config = dict(
    num_key_value_heads=12,
    hidden_act='tanh_gelu',
    init='normal',
    init_std_up=0.0268,
    beta1=0.95,
    batch_tokens=32768,
    dataset='wikipedia_en',
)
MLP neurons of a small language model. Each row is named by its layer, matrix (up: input weights; down: output weights) and neuron, and shows model dimensions 128-255. Each number is 500 + 40 x the weight over its row's rms, rounded and kept within 0 to 999. Numbers have three digits each.
A block is one neuron, or neurons of one layer that tend to fire together. After each block is what it responds to, as a language model described it from the Wikipedia text at the highest values.

L3.up300:660495515526518509483501461488488505496505517491475489505439477430539497489603516516506524549460489494492526459506445545545495516543526463512413465480556561522565507536489580506471442518533475514515482494552462519455440496470517454502463512470478583626540476455454500564510514532457430484510452475427478509512480512575509496545515441512541520510525560549460493498476455537519474487467
L3.down300:518511468444479522507573496585469533477509486516427509496527556523499514470410449568522504485557483503422512473496472513503519534496482464473532522436461497481490467501507470534539485480541516445520546498502498429505520528450492489548435480468490436480462520609506401507545517465498499515526485436403486505605502490552496488532451453541538443559452479537436491395466524512497398461496
L3.up543:458589467498469530492538558495524473527542516452544543486513469498500551531525494529451490502581497474509471546481490518535457541485466490542508442435477487473478502583489461527510493471465559475498476484557511521478533485427527517468439492482437479577492491511551522442498494456547411509600549552497501522546457484533447493551512567509530498539510474523519549513469593512531486500416
L3.down543:447507477478563524554499522495509485466534620479497507528515519478418467527491479504488455513498477541480552466529488479465512494442488417410473579497388542584513395462513496555568447491526565517460554520467482486528476520488546555508470509539546514470469522515560466523453559542546546466508481451516421475512517491518493530440545442498474503509544533514492473415477420547525522489559
L3.up1086:532465453542527575465522491467519476538458557587498503500501480497506510521531538491439423454481509427468561476441518469466499559506524466567515492501497496532519624472478535521505402507487481460469449517529456470469483471545463474500465549529455530572509498500495537534558584560480492470471453456436517453579475506503470532504525493447492517434556440566440579610450479454518492570505
L3.down1086:560480493529441482504489500441527524456507484503530600511561527513459460552506492534468458476535453509498462503534521529524496542539470489419534486447537472504576409590431531496504513518468529496495505525499474553449516528508478564528508503463506515424488484493500472463470523398505487525513493514483515477551500499551482500497501483474532464479471501575497505445452476574527496549511
L3.up1508:543450494517450564487450466479537492524501510600530504499471523507490458591497456541506504529491519484464499547530500488511473472501484441504536479484505438527501481562558592467493528464531460440477496410442516507522522548499522513478475510489446533643502508515469498566574438587554531491410400510487577484509459487441467467523485533499468516496508509500468526496454557489533520528438
L3.down1508:481529498516479506584455532501610494514500582495469523558536553460460412514486520546456530471520500541553491469542476477530528541462430505457566510422537474475570425534451503482551476530499503509558481508544532494426500584506510532537457493476499491573541492512511490547478471421501481562523483480439514533517509538500466473553533459525510486450516560553502516461504451513505513543491
Responds to: Table cell separator after names. Pipe separators ending the first text cell (a name or label) in table rows, e.g. after "Boston Uprising |" or "Informal votes |"; sometimes the "(" before a person's birth date.

L3.up620:547459486468496508575515506430487513470472489525506597459457490596524492568515448493484455477456543511501494451582511445455517469499472432507456510561491479473570445533505474458385504486504495541447500541496477513521453497548523471498508476540566485560469501549432554503522472468543502478579420477466452574507488541554479484441607513476519417488494472493506512487454472579522408487458
L3.down620:481491498469487499507463469565448517479432531528487502465531433555518556493576476547503489488509524484490462391490523510504449475439494483533532526458429506518509489511479505587488561491534541510481483501454527587568560500500549449502535539521546455426442515531556492557503524489556438477546510471483488577510489483522466519528497449510504545527490437510505489560536481502485512506495
L3.up694:466502527457449565550472537478575504581532554537473539497486471541471566455494463494560543476522511495476457573466496525454456500515485438508504462535526492458529524467498518476525507528479434497484475463472410494534454495514479437492537575493541446493531402458552497458513513484420487462468529561517477454495483529564483487535555469492510456478559498515516481522439517509516546434520
L3.down694:403490480532458498498498518496545531453493487527541498470601437470506507476424500449503494522527474496570529499549502471556472429428465426490450516488463453454540526466563480564516469511506494494517540519581552486518536481494580512550541555451535505456558474507401528481490494536475501462558497460493520462524375436518479507477485502495460520522550547500516469510473541543476535533449
L3.up1078:515437451554521493511523476493527461532468449537554447519512510537485486437443426494529460462476510479525555535559485566467495476555519442541517528593475465505470528530467510519369466518511440445502558506528507502520490507505516505441475534523552504496498470479489552486553579514476533450528535541514504526539460529595463547534482473466486434478489439453460520490402459533514522502441
L3.down1078:526476476542398503466553472501535542559465483465530573509567508460507572507474450460469436490495422499522498446492501456504496464510484542463502535516497488483513568490520472539441514461498519542505535501564524535564473456444501455515607512460527550435473438592488496504476559507555538481519426560559530494534528535521499455467525481477540486521587419507488476489478446528537548528518
L3.up1487:458496527464519515518500513450495547532491538506529541485422527568480573508440524531583538504565448529523530529508501473585488515523556501564530489566527513531513555525475472479359509508479514466485506474505567457443527423469557452485519530504501517433435527484415510428561508496538480541491437463507453582522499468545546483488498490506567449483437456485511576532481475503502525537461
L3.down1487:420443394416487451481559451479481572566461520470473563595504455479529545539468513484510475503568499494500440493482450494580537499524486544560480510457478452529500541494478483523441482502436595481546526571553521555550508550518520542510421515548491456443499513539537470450483452547512448503518447452561518546518532517550494521499473488488474515472467501539428488476540497446520551538542
Responds to: Table header pipes. Pipe separators in the first row of markdown-style tables in Wikipedia articles, e.g. after Party, Year or Census headers.

L5.up1035:495518511516546525483537506533476497535435456463524506544570506521442448540491499409494532483495484479520561451484509538604470558528518466496424492517471506556461521523554460483452444534464575392480485439545483511505441509444497486553569539494572476492478447527553503485531549471526499512461477502568533515548458490501458543408502495482556432528501511550481463519451498497492469498502
L5.down1035:502486433504443507474534465442416563523481445519528506520519521528516508529574535467501477526479511502488492466443505521529471552490537539401505518516461509507488569454501404510469490496447514472567579514555499472538586467512523476432535487475522503505545501522509470496507481428533496453520529529577531538519454521523434488492485437492507455505479505475467532507520479556587491548504
Responds to: Table header separators. Pipe characters between column names in the header row of markdown tables, e.g. "| Title |" before Length, "| Score |" before Away team; also hyphens in compounds like All-Star and high-score.

L2.up763:551482539569505520594466509435507497596493417520528467546526438486503503506523504536470476536510542547489545443561564542511546514558537448476470545488477462476592448522564495492493526531500543524509448524515494485531536467541553487516508540544487584560534515442532463504540496486441476500490557454450441480452480464448508564522492529468479405442415532495457496498484529517496473542477
L2.down763:449532481624504487459492418526513513559502593514473511451499435505453490473562509545513507510538478479440476497553533480502490526500544526478416488480504504556459487486450486508558497460514549533480465483584505507518461514495544466462516479501542559463505504576457533523408493527531476444597468497532486593440447507510527495485523538524581615539563478496458533432423474478534445491471
L2.up954:525499513451468549543443496475506501562494541495541532444436541557491545486524506493536465554513476511543413510487495480534464507506455540486483498530487475479456511537559415474414466491471539449432494514480419538450487492467549509480475539495469511518495554517524532558500512475541567515491520500530475501502395523556399443528448472527549480475483548471407548454525437549550477478489
L2.down954:450486459547485528468498497442541491565563429492463592495540457448505506529456484516526505500474537497501568443565473508525569466483600529506499545460538488566522556484491410524423553530515538463439504507436486520552493537499454536509465520485499558529510445502446491531519452543595469525533480510500529482502481566516494526446517432491536507508548484541448537469492516512547503419476
L2.up1143:457506512452499471497524465460601522583500571532509506464465460470504522498545484531550520479461539500470477521587525527562513540430512505539449516531471482535389449571515565441531497543523473457488527517508501488457495523492489509473518486533534540474527490504484415422522517539562467536575486475475456468464517490527489525489551407495470480429563504542458480525529514478474491531460
L2.down1143:531513550516424524524456451451561539512530488489468475438532500453578539494487552546430509514491496518526424430496496486558512522490487486514470505444514517476504554543474526536435508463524537563485500463532523548487402549507455498531416550574568569455511503539543489449509438504467465576550534437517383471449362523542514518440481414545496471517570466499496482487486539553481539480497
L2.up1434:551466458430461496511481505506487461512505471577536522464517544486464459528523508527493477536487565455468461573516430506510546429518486507511472465496516488426483529426540507479444538488421546489450497491469521470511427394508519468479502592532564526445525510468467551555502492542487574547469487563477516546479477521530412459434453537491436475532474469434417548528524523527510464457429
L2.down1434:475484513490476501516483482564385489604467515509512493535504443542541502531468475541529520542550526475395481478571447501561535542497516523463486536471499477482572407483483551496524491517464562502493466559387436511510573494489564504439494518500546583508493479491517485513507538491535518482512489528526492499536510538525463430511488444563571472527468486529442596451552559478531444515481
Responds to: Table first-cell separator. Pipe dividers that close the first cell of a Wikipedia table row, usually headers like "| Home team |" or station-succession rows; also "United" in "United States" and "|---|---|" rows.

L5.up276:559566562572464557559478550472458429531456467496506447517471513472452485504482477513543559423553462491455451481541527454503531427506544465453438495456481420475532523478491488546485477522507510449539455543491612482546501467481516503514524455515474467534489414455490496472544421518539454595447474482506507471549475506525496543481470489426496426466529550506531417492460581470541505446517
L5.down276:504534525442593472527490496502572544508477513505513422471551482539619504528542514545433492559510479484519574552505416561481495544389493469520541494527475506472509396524498444489510479487484494532465545491525442499546479483513486508515507470579571506440563541574463530487541539453558536457458454434449460468535533467496499504500484519533471466507458402470480529468538503463460468516534
Responds to: Table header separators. Pipe or colon separators after the first header cell of Wikipedia tables, e.g. "| Year |", "| Season |", "| No. |", and rarely scattered prose tokens.